python train.py --num_hidden_layers=8 --hidden_size=768 --num_attention_heads=8 --num_key_value_heads=8 --head_dim=96 --intermediate_size=3072 --vocab_size=16384 --hidden_act="gelu" --norm="layernorm" --norm_place="pre" --norm_eps=1e-05 --positions="rope" --rope_theta=1660.0 --rope_fraction=1.0 --qk_norm=false --attn_scale=0.102 --bias="all" --tie_word_embeddings=true --parallel_block=false --init="normal" --init_std_qkv=0.0213 --init_std_o=0.00532 --init_std_up=0.0213 --init_std_down=0.00532 --init_mimetic=0.7 --optimizer="adamw" --learning_rate=0.000353 --beta1=0.95 --beta2=0.98 --weight_decay=0.2 --lr_head=0.003 --max_grad_norm=1.0 --warmup_steps=478 --schedule="wsd" --decay_fraction=0.618 --decay_shape="linear" --final_lr_fraction=0.02 --batch_tokens=[32768, 65536] --max_seq_len=1024 --doc_mask=false --train_tokens=553600000 --max_steps=12123 --dataset="wikipedia_en"
MLP neurons of a small language model. Each row is named by its layer, matrix (up: input weights; down: output weights) and neuron, and shows model dimensions 256-447. Each number is 500 + 25 x the weight over its row's rms, rounded and kept within 0 to 999. Numbers have three digits each.
A block is one neuron, or neurons of one layer that tend to fire together. After each block is what it responds to, as a language model described it from the Wikipedia text at the highest values.

L5.up441:519507535526495502518478527504508485493485505498511511501509516485505477515493456514489475498479509505445544517519520484472477466529481498484493484485467476500471492476537447519494515502537501492524537534512512521540502534527518506490480522509512475475512480480477470469492492509525501480491540495506478537462494471485483536492498482476484495466498491476461505531517462456479486554513475453495525515521543524514504510511480503492474480489485561528483478461538496514511490481525514480457500505516520466510535489511485464506501494478488550486490524473516501434470471484509485521
L5.down441:478528508472493532508496500512520510481462504535483504531477509549516555525498450526505494493506515503502533500501508511493516496537534541476498511488535515510490495533502499509522495482478500525501502507508498545469516498518531475511488513507489481526518497508526462467452491515465486518456536501488468501469511501516494575511532511487505446487499487517498526489482553508489495504506453474484488498496549506516449565503504509504495493485465507521477538518481474478523519494493458472528498517505500474508510492524516502507510457501453498532518517480512428487488528505458481516
L5.up580:538511516486514490508455525500530479504535515494477505512507528508500484494488484487520516497473517526530550535485512508446485505517503522456534522476478524507526460459485447519525522516523462477539528546498481489474493499441493520460451493483512491499500480472477457478476458502523500486527539531492482491487454487497474517510545475505504458506510528481484526533499443435478490489509479492453546487490524499487461472532494526501502508476492527520496512516513498508508488520508544496450454472562476497487508531490538497506479499473463501509512515517477512495510513480473529442
L5.down580:490521437516528492512523489469495509471513500480465501490539484499515532543510527426534518508524471539500516513548501508487489458513509501486501465502497519471524474467453500535528491466528532486493478510524494478494545474504508473496507529513491528453523529469494504504478462477495493477466511505515471565488478523465468491537476506485506488505520475501463497501487489527495487496503486472508552554511501510477513497479464519476505501490471494529468530524519484533491480494500453481508512470487473494518500553535518491511476478498480508518478485541512520506464520473508498504
L5.up2504:529518513529517485472492481558532489504509511492480516485512508489456434499505510490460504473519480506479488477504521521472464465519484563471506517509519467482518473441520499503489506477510513472520563511504547505515494539499514466529545534526527473481525486488506485446470517494494503514501480501510458504476470492515529500504512495507487452495513477484486547516486498457498487551497455487468500533494515513481525492492463475443463496478479507519492469489484487511542502508516517478512530543545533473503542506483527474476530461494511516494482504481526483469510528499483516500
L5.down2504:485539514491490503478482503508523480477537496470476471511456493500504517517524460530513506481514470491505513458481518476518444495507534563476491480516532501479489533475503463521510512493488494533492501509501499502477495448475480552490498537526521496503500482503518475502459549489474520500476517549482451460465474505473544549505527517506500428512519522453497500464468530525516484477523495510459502469509485479524489541533505551478477496499490489495523491531477505458509485496475480499521494535537461469484532482497539512512510472484467467505497472465508463494516528510495485475
L5.up3013:504537506536467520505476529528527512498510505467450506501488525474463527503491513468489511443519505491497529434507541536477495509516514552529460516535515485468525510479530505474492528516506479481531587509468522493493531506476499522472521508535485481494475531458502465489517477537527505531524543499514483507516473491534489500517460493507476474496492474503516519517499480440513483536518473479501532467483521472499465504524520525509455475498507512492504438503533499490517491458543509526463519482528532509475513492508514476479511444520484548492515504465492507500489519432479520491
L5.down3013:515517456507471491530504479491515524455492507499486533511486515558520480495470511476484504500480490484495514494479502500475446503483538537506499478514467505487524516503472468563503448489510507575517476515464490505506487494491533531524476502530507473481527531553502470495496516486491493518489545486497471495495465475495448534563550536479521475505515522491536491454475510504521487494511484548448503534507543479544485508482532530489504528463499485545503489474526488490502502518504459521478516440491484532483496512473496509498473487511512517520487493555501478502505494492467478471
First word-pieces of verbs split into parts, in the verb slot after a subject, relative pronoun or to, e.g. arran(ges), l(oves), condem(ned), rel(ies).

L3.up2556:488528513533487493457492540494539457497493458506500479513527509473454487502501554466505445501456512478510535515500479498495485508498497537483492458489502480473470498474509508439500500476476449500536570532492484496488485550533480514502474539503450508486530477517494452487475549524574497498512504481476518514521516473522502509508533490468472499497510476471525513488493495497481515474488478505483508486484537489497494519562467473475491497450485551533516461511471486499486514515491535546469486474460520500486562506510486513559482502499512469476497500540511484469518546548525472508
L3.down2556:488495511518500477447474501470511511477512495510494498503483522504492467510522517483527501440473515501516492523517487511522510494536496494554483504516529517482446512558477534502531516512484470534526501526509510534471516554481520497510499418523481469551489571496496508456523485491485530498541487479492479545459494496499534522480504499472470498455469499501567547493521515463516469496438500484525542501500504547519492514488518495513497535538487493479489473491450432508510484461505510506499496522532529497510517525497515507513473502484492492499523518511513490507513481509492517500
Adverbs and modifiers that limit or grade the next phrase, such as only, more, just, not, rather, simply, somewhat, often starting the word after a verb or comma.

L4.up288:517527481471540538491547531506508474504491510474479498452484515555487496488525511448452504523519522497544494504486508508412483529493518494486491474512521483490510523486514479486536506481475490439511500540485476508530500551547499521515470487518502544485513510464496494524518520456475522492514510457513525538513503530507524483482484532478540490492518510475503486509499457500531486505497483516522498490490512498508515505497511472465526515520479531505537484475496537491479453477478474487476490536505523473527496472479495498515483476507486476503527507489492519477531524547522472509
L4.down288:505535457514493496450483521520499523523499518550514501530524566519491496472490479481479510498532453463476516469444513470464480515480484486478505498490479490490487480516473493521509474461498483452472493507487504538489467532531530498505496499516491515447496580500482507524532506524496518488485476515490462500466484486494486465491507526442501504512508531470449512463527470522511492530473501510492532522476446487489489495501472453514511496530487512493475540516515482499471533516514501536501492502486479489500489494472504517491508497539526488519456524476490508493513505542523494516
L4.up738:511508512473526532486518549482528497455500522473473497489504528505470514523516509481457462471522499523511508487482508445491495485523517517476486489543537502512522471478486491518461486455502488538521518568496541501523495504472490461500472478483512485521504515506507483502489504512464515528490507482463502533465499504540506450544484493509495502465500544452535503505496464454516520512494519474515477446499549480503513530487482492485524491560497506517501517510488521501502491476508537533502531494537541530498527515498501523487477464478448487484500556461509526448525519480488492495
L4.down738:471452494500533544466515474510505475519515498478475489516521528522506496483516498483475497522441528485521484533500506527493476521514534464463498513494510465479467486529528555484504500481547460510479525510521465488501513507485502488522503479487526512536517488525484548519464509555509513498508481505537517532479530501470471507473549515505520506446522487505451476503505484528514484556447512558486511570482512487490473523453521591510539509489429475468480557533498499478476504547496518491520507546520510510526489456527514512478535506491533499432522487525468462483526523525463507467
L4.up871:479473515499488487520534520523538536481492492493459509478498493523474471532454529554471493508538481519500479492453498494507458486548481546481518514529480460476518508473516496501474510462486486502542534536516507493528518492519510511491466489486501512521481465501484500496495492575494461529495511492472512502535482499516478494552497529506500469494508464485527509539504483482486498503476497502479488475500500477516499499499461530522484542474485505487517470498502447524493505479499458491518490491518499507476527511496512530482498489495466518455516526499505498471484533484491522492
L4.down871:493445484515513485515468470522514496509559500470440504484505466517518476463509495474535513522506469502485519481489495524477492503495516491505508530525484517469534507491519531489500444454484482568549559497537504480533518498489518527514489524529502491494504532490510531463445511544493465471517468476532541483505483499501489475508515510466523484498513466506508495540467469448468507489497489496469512496451493464505542499508468496509521522537471467475435490532533476487513494497492508498437484529574443495512509499501531475482531511482501509521561508489518477489516493481514511493
L4.up1830:522509512516516500492507540510527481478499533530455502493483524488483474494489480495541512511496504490509502500491499509486469457523514517480479537498523463465494462524502533467490494442506502531531493566457505514478536471492478479470511449520504509495548476460501483540488526474524492493483489511483480508453490482540477488545484487499532532534467527487496517525500471482487506512460531499436504504481524487502517468542500520517487514478499461520517527461475510495464497493470520503495493497476504489474495518494474536536512464474509520485539528502476505476520495491487497472
L4.down1830:523457474501483485515478497461504479482497514482530498571537458545497505504526453517542498535467467489535559500466507466474480519487485448548554518479487512532501515489484502497451482490455489524517536491479490489465533528453503522505477435513518500540455516518455481502469535462542505482493535498524517534481465460500463476474480509486532498485473499513515516493543514458509531569474531499488483507461477507479508524496494489519459496503541560500484506546509522488472473517541475533484503468477471483562495447479513525504493507529485482470540480503526496466505488459478494506
Two groups: split-word fragments, often a lone word-initial e as in e-ager or e-at, or pieces of foreign names; and adverbs between subject and verb, like further, first, also.

L3.up1336:476523473511470541498449490498554534523492464527487452469453540491514455518509546465537491530498512507508548447531507532519485503539458482514444486534542492522465500472503543515483507450488478496472525506465506474497481468502500526491471531513533527453523466531476490539491499492498512499525531459514528467464464480529482456518495470509474515486509490512547490467467496518574570507464488522498561539484507512517481496504495505529482514477509508528545526494477488552477454504510483501451502494451499498505477497526492533506457498445470543487510507512492472494519529513477484505
L3.down1336:525512546491458455466484534531466470515523489525488538521490513511499513542506506506555534522514498506507551509481502541495476539455523476524545481532545471486531515465473541502503477530503516530471514520515496497488490495470495440534471503556538532504485474483514511495535496490502468483497533486487517514531491558513459474484509514494485530523475516497512482473513491485485491493452496445510517517518505492511517495511510483511548514478458492550482484513490500479522495526522476555490500514499484520491471492513525461480489504516496500480531483486506458515488473487507502482
The leading "2" of years like 2019 or 2017–18 after dates and in table rows, plus first words of section headings (International, Later, Design).

L4.up144:479490526544467513523511475509469487513511534448471497482521500542485527533464501479502502509533494523506538522487490547498466469492486531526489502464531486496485518503491494538513494497458472490489484500505482489468517527489493501504532504519499521507525518499525513435489512522503496496555492497518494524499483482493484495496452534500527462495466511505547486508484511528470540519472457525472546548443489481491521493537519517533526532440538499512509506495488522520508481502434497516497523494501513504467498513511499472498464526461488495473508486504526484458536484498525487489
L4.down144:501528502514513463480534467486501501527485536469509543505508506471468477500470488466500512520505472509513510543522498462466488452488513503495494506490508485512492517440487506508460504533452481489483491475493511494501490469519474499505480482512485512511518494501480530489552489437500506475526523534564538523545445509465518476529498495501517528539468515495538514501491531520485486503512509497432520533482516511489480477499502497454511495515477503541492466495516510474455516529515570479487476522507479505479525509500503507497488497509480552519453450512548490494474498474516511485
L4.up426:479476488478483501511488516555518514516547462509517525472522519457508494525449524494456534496506510503529481517477518515522485491450478501497487517510464481515500550491498483492490470496509450466453496498529472498501501494503484517498508498485534513475512524504507475465533488508516521501512554453535514500505526493528456465489494552462515492485505467541502541478450527501478548517482467521488479562487533525487513496491532523494478519500477486500505503514496521526542464486516510477492506490530508492525515505493499483481498507486540508469480479521534492476486455536476479492
L4.down426:511541506475516478483547470520516444422480482494512519503503536531516510512566533507486543501543546532505506514526515501474509525482509541529518525469534496495509489475518469445512459464525498494537538504460507474511514460523501499473509510525500528475495458505530514517464482460528497532459544532492514510486507488509509477503472526503472481492509470488470454439480524500518525461506461527536506493533479494508505470494479493500499481465514496503484461505506502521444522491517488530490512496436499504469546493485488516577518506535462479554444517474488505464528494473501457516
L4.up1436:463504500489482453483506518509489510504489475507508520486556538486507503540473525489491443468528524505517531498479510504467482518499480513520508475478523470463457482504475489518487507508483497530488495491521525492486530536504464482472463487533506541513501495525502509494523486465522471476569496464532493490489486485457487455489487504459493521516487529512481518465491515534506520486479461468523534557518544483491531490519523514471499524467487505518473479496518497507516428456504487483500502511475544523485495492521442492519463551461504535485493477512505502534505499534483447493
L4.down1436:527515518542501498471510496445483502475471499502507510539520498514454486481497504450488548486496524548451529501508494477549477473469544519480527510548517479506460496512507514494494466451508527481515507478496502501510472464507519453502493513496502482471527505460512475470455509471492470524445522533437528478526440531499507554533476513546506480476465490452495501529493515481490547522454505519471483523547484544451481487534490515512487498499476476487510481489541463494485493498513545470476466468468479503522542510489516495471488510485495532521490511484513508459496516490500474525
L4.up1478:468501469529504467505479523540471508490521492473533464469494525522542515520483499496476498535518476555483543519515477504515465489477499478510529517516553508487483500510519494523511507465454461470504534489505484493519489529470485529487471511470464522478506486489476504518496478514496520494447554453475507504509518507519485485496493496502534538512462433503532517473469454521529516498529498458507490543484504529510456510509506529467474506511506528528513544467540469541496452510461478447491468494496498521493510510501527508507467493520526495466537527479534463508481458519494448479
L4.down1478:525517451499463497505517473526501507523570459472495487473497526554473533535474483522518522470518488471482535489533473488510487507486486476512527504484457494457484502533514516519503518440485543513481489542511494447445519542483513525517503448505512492538478500466448491501522520502478513477501517530496532485464467493494505511499531520494466472500479459523507478510516556475482507494524471491487496503521513519488498522509521485551482508512528543557490496468480492491483468491469506531494482474512502560475498528494513524503441490490480497496474486534566491506496485480485513500
Fires on a token inside a predictable multi-token unit: the leading 2 of years after a month, and name words like Eastern Railway, Central Bank, Ministry of Foreign.

L5.up455:466516466473523506503509511536554507506499521492509507551465548463477495517531549507539538538499511497447507495466507531474497475515471510464512481502505491496512494513493491518502492466533470537518523527533511473466527480554516489493446473515522489456508473499537514486486514535506463501503504528513535463495502503479509527535503443452438503532473497517540532517514482533499520466470466523543484517493481468519474506504496483501527451536470486527508521509512481496537521505518534443501512522462536518450496539459491472509467435499501452491501465513533494438475471548486476483
L5.down455:530477513467482476543469487478491464494503507504488507472498537552520515547468497543523516490536508471474531505504487498535547524500506520454499517480518459490503453503512526494507511508508492522511511495553521506489577500490438469491524492488499497516483477519511455516506491526519482570525493501501496483505473525481534524516532518473505545460460538494446491493516483574499504489493506514488499464514555464499497490505478497471524535545477512481491440474511500499551488479499508503524488513485491523482472479469460453502456503488506469461546461499549505521514496532510498507
L5.up2066:457523497537505468498535517477483498502497469474545534507485503521506537483515505503496531477531498519483504553513479506482484516476483522507506546506526477513509509509495509497517490471517486501469528483452475546509471540513510551499489523500479509485512462525499529471502532451523473532450511509495475490483491481457467500473518510494490549495512508464506463487496448495517500488475507496512463518507570489514488511517488500532497523502531532582507479479492508478498506524462493465524518471446486489487477487494513499516419514482499526488498501533504515503503504535494481507
L5.down2066:473483519511498484513462506504561502507504497537489533506542494536418492486508476467514510464490509522505488498509478497494515533474572491494524479484473488513514557493502519477526507508511561493490436550511486482508497502510548480518473465498509522521513512494542477464501512518470488499499466543492519490530510495491519512518472483457483469524493469478443493521472495456489491489490526508526475482500513484474488453515502516504471535488501497553507516504497478443527464527507473515521457531531460457533471545498509510521521569488508498530498501534466501521512516517451497464
L5.up2414:472500463464461485492502482512480545530536466476501499526510522502535514533505479462514511512534488508474497487499533494513463523453447497485510549533561469500487506522487522504542508496492463478482523488482485492497523544481536502498507451533512518512488463501470516506537532495553507519510530508524489487500519517510514479426475460468540477473513522476552515480529502477519497478519500450487521551483512515525496494534519529538502504488486524536562511495489525526476468495487530467519508494457506490487496539499486490515423485497495503522535514508528474468551512511488449518
L5.down2414:496486502526443512539456517486502494523515504450492561550502545525436498477466485477508480532510512515497540480522487514514458506505489503471528505502545544513488468530489460475501552468481473506540508528445469506465503492502501525502501449543533484498476488523532474522515462492493463479497480507511488480461493514491510505471517461460480479479504501509450509478489488499485505540531493443504489468558491487536495468561474492523528504440483496536542519480488494513465450512507435510484531527469523481516487490529512490574515497513519544498562442478536499507543531502512467513
L5.up2904:459508515509521471507442526571510540571548473466486510460509512540468493477511463459504541460514528520492528479513509522518467540507474518494535528500496469476476493464452501522488495446474485498490518504473508481510491491488495505491491471531512498514454491532522521512489521519522481496487515456504516486542479474546447487483517503484480494493530513512484479506469541496495493516501516497510523564500489495533505487462497519468504532464514462526497530528493530507531483494541483448471464473508472523472496538493506463530457492499508500518517533493498492501476517519526474494
L5.down2904:552487498493469495486478487509535478524481470514479499545510523499504496568514548486515448478531488494486525531533497532468483491541513478510526501520500495491496482489500498507506509493491492532471527545525527495496543519514492496514534475473503519475481504466515553518514462492480479505522516506502530501469519513494497520490514472481516503445510513497508530497499465489508496480468521535511475505491478545477479497514498490495494531457524472502484505513488474476482463511508519562536474536503514493509514537500504477493489503524513506474521456481524458462467515500465479490
The first digit of a four-digit year, usually the 2 in 20xx after "In", a month, or a date, as in In 2008, 22 April 2016, in 1926.

L4.up1766:513529487491488520501468527538480533492512537499481491489465477479446528493485496506501475471539492558491529501486501532498486476529510539487475552495501521472536507476485517495526556487482487470468495493518496463492514507506464450511517483502462530500521447524519490539497486475518478534474480501483473525493460512529469492491484487484496505543449476467496456511544462503568469511454476505508510489509538509518517514481513519504521530536490502511563495488509501518527497461537495451432501500488525508502530515503493501536516471523463478472488521472465509538525441513508506524
L4.down1766:529468480532489523473521494496519481521449472519493457499501475480509513471531547515477478558474524520494531492542491509521539511498510512513465501484529526452486494500501506481493486517466511533480473501498465465499501499538489483477472508466492469462505479542546534485508522520532496484495507457446511490496492475505486469496479534525467439485516539498490466470494488516479516493485498535473496425477518492459499522549498470522492485469515510510511488497475476500485494469478520506479484462509520542491491518518553503569554453512533473517489486498479485474505517510493505574
L4.up2535:501515490484484493476509504563491464499553503479494501440492509542516500512507483510484527535531498541522477474495461503485503448519480529512518508537493528497472479463514517469522492494494470491451516509475466466455476468544460512430491497536489514490515524521520511543526504500555499483497480493472507527489495496480522480491530500533522487505462474495488498467530515509519523487508522504490514456482500463505507514493540551511500522519515503474481494490478495503500498495489523540486503543536517502490489513501531533483526469469503526511484503545479520498489498507503527500
L4.down2535:516465502479529530507474500525480528527459487425473493523527532520489465523536493486460479461532489497445529498512555553535508499484530480520528489464474530531444483510513507496503503509516500486501475495516506506484470465520482486479491535502521470504489566479484534493511496541465485478535498478494451494532503507498544520461460502463470482475524518443503515515493473502513520485481526518469537533522545512496471505509477461514491515461481456514478517483477468483510499474489466514496496464511489508471500456520493436459516540498491526507498476466515470536516525530476499486
L4.up2748:525492507487454505577448503522546514528519515471519467452477536529493547490465515510497539534517495479470479503475488488484535504541488482505491493514503400489542508496548522521519519480486518496473516545517459518501554494488496539478484492482468515524487533516484469526493518489462454506496503481530505501472536475474478489507545490517468440491430478508521509501505468483523495489505505459449489490472519452497504520499538524496471511506480509521495501487479485529496536483508503493507485469534507519501448461455512523538484512493507496531500504477497532509484515486487518504
L4.down2748:563496512522492509516540459502492492514514497509471470510467521523516459483507536508519483509482482490496504538497487512489464526465522501510503520513514522510462516445491502534497498492462471500503475507467444459474497491506475447496505512500508530503485525528483549489523486468484548526506499507502482472452493488503493505517486503538526534473455508524521534489510495495514517496471434461504482494454466525526506517516507450470561504498506493521501507488542451592512540486485443486505473471523497446480491453497474521470519482538515532527512489523531466523491527514482510489
L4.up2841:487477493529493495513479482514538495521515497492495522528446539507484487494517486458512501472485494529508518466488503501508476480522491507527504519512478489489480529431512519529508514522470521507456508476486454476459510505520516465482544479475469519496487533568531494525513528503507524483471492518531509520489523498524490475480518518522475469513535516523499526518511532492520547554509517459501515500502493496493499502509540529490512507470509509500507547535492512497491529470513514482517491466491503529509484496516531568491463467504517540473534508442494508529502546507504522527
L4.down2841:551520474451532516479499506494488508524470527485492491493489516517500462462505502495537514537512489537527500540534496471536519522489545483535531488462516493505478518493503523489472507516552485502493454530511503507498487548497490515516526469473470474491515540492551501532539497515494512448487541493483514481498468498454470474487496518508505471505508470514484528516466488483483516539514535448483498515494515480496462490505509503474501500502476477496504506472512461506529471567502538446522493515493529498490457461493464518550504495534513521552497461460487498516528490504492522473
Word-internal pieces, often "y", in names and titles (Mob-y, Wh-y, Rick-y), plus digits and brackets inside table or list stats.

L3.up1877:469515533517479490536496504509507520524515483534523485479508498457480470501476491497500490511542484470559511456524485506515509508504517496486504477498480466453471493508521535499521517470457490539502506528514488477452473505522513487471547422528467499464521516513496498547514522495480485542533490498462478533480465469490498506501540515495471447533487514501497505516511479492470536469502546500507563453528514526477510487489506523470472476490488516466492514489498503487443557449501519498498517515525499530461532517503455530485499531489518529506512512454502543482497506513503519560
L3.down1877:485472466475483481561512494504512505550520507471519505494482515507521525530490499504487537547497536523460479507482505503525515501494494505484509520484482484515444487507454487453503540548493520481496528566509486521503488493515517492469542497505479489524509510440512509492518535514479493517464479531514505498515514494467523464487518477546464450493481509517507478512459476465459501514482445494468515459488485472491472481445469490536533470480488470487467512437529474507484553474469504562487490485531478511471474529518539476538498451491483518467519492506493513497491537538461459528
Second or early token inside a proper name or quoted title, such as the apostrophe in O'Neal, My in I Know My Son, or Now in Apocalypse Now.

L5.up125:491495492460498511561469500494486464529527481454466487535522523451530510478481515520507529568513502496525527526491480495520544505500497497512474553504514485548458504499492496509474495548497453530443496511470425487466527459477483501495492496491480518456485499531521502484488513502525509466516552488507518475497542481540534483484520456489468535505465478527512541445510474523478584508483505515529504523497514483508449464548503544499523461488485492508475498496519464514517477547475516498482513473508529482473493473529497476480531455495460503492502456499504513501564461470476519528
L5.down125:472510490490478524525517510518534518502494501511515501494517479523511509501454497495528474476520522473509452495449496467449524528472503493487512470500448511449496512537519542496494509491492483514500478459511510482435521495526489461507492506477525505510448542515562479528494507487442490513515476503500510499512508456515509526496442483498526496533494515465510514489486469486511488470531519485475510455467514535452482476500469521533463494503480492509472508496512488508497501466479480531523479512520464468504530459520484540531494524447495482491519527470493536580505436457499528527
L5.up1204:490507495418549504484504527541535505523474557457504493466511598500540508497513517540510498519507472435500471489505488502513488500492485490509492499511510491536479534519498512554510493502498487523497511543483479491503477496495496472442509483515493494447479493489497539472466517455486503489463556488543508519463517502480543431499534465475499506470507487526522500450488485520524534514485417483537498537497524460495542510473486494508509521539539468499505490511528557495510497552472502487456483471521510475508527469489512485494484517458452517469474472525498505501455507473504464470
L5.down1204:477483524562478492505497483505524518477511446547499483567502442509447434499501491456493519496461495527467497461504522519504500493463512509498460511513479498475508495465492524469491491506520503486502521475485476471522501513513523532488521487514520525549522479498505453561509444542499500550519484502456503524510463497521465536501444520534495517497464507492483460539520538455465501503514534505499512477485520550491479525561522523488495484455474545487524521503491462505470498448456517518539464516486470503515504533491477483475530483538506480513524528460503496538525513491510517518
L5.up1764:506506518490472520526474527537483510494506491442496475461482490488523503540515552523486509515484495499467498520459482464516536493472475519528491530491503486521496514517511510548500484495462490524463479528476509484539547497501488589493498490480463502479496509510492537465478536523521440488448512512511537492534514489474470502539524475543485560489471484498521516464490505479521557480502469542506477568537498460518526524520514514512506491530498475533515501526459511510506514496480465496474516488489498506500505473520510507514488527503532476541472475503532541457512491477522486476
L5.down1764:501506535503469525515503504516507496470471491490507486514486527487499541532521524536506470518515492486472510479469484492522518508464484514526492524496516505515501527500511503485520464501456509516481493482493556492510508490477523498498489491477470511548554504525508497454443494520497448514482531520505536459547515516484509493495501498490535513496482545493461535483442509496537500540507460481524460512503484495481514463516469487524524500475538472544472457479434471492516499491519497476464584531489504474519530476498486449497494507514511546482501473493509527486492515516506508453
L5.up2376:529537507482480496481531536499514505552546511515510503475490496508491474508480478484489539540510511514526472494509476511491536467494506501483490507500490480495521473520502474526482511541478524525493489455489459437498518494533499523469536492528476491518451487480523506509503501504483481542483489508481447507524502448494455496507538493531449516517518456524465491517510519518465528518549536505503545487502506446455518523542464495505447496552533469476511505523508455516502528500500497479493501465514521488516501528466464470479464519506507508524484498457491525481530514519453489527
L5.down2376:442467471484496496503491513535462521510540538504458512504496518490496500470482532470509484517475488464464472548509490520479510512469517520527491513487494496505483494516486502481491487494468489483477493542517511516489509489463519478507499511499508505470476520522519503546514484468504513477517454480495522473511569512486505524510486515437484458482512583522482467507429481458506465531511497488510510467521485480473529465510515468512482476480513495511496494475435471496511520462510514536495535493508508526490483503531509476506497520464468462499522478471468512508525480487517507512
Word-start pieces of transliterated Arabic, Persian and Central Asian names, mostly right after "al-" (al-Asal, al-Mu'izz, Al-Arabi), also Kabul, Askarova, Heydar, and dashes opening infobox lines.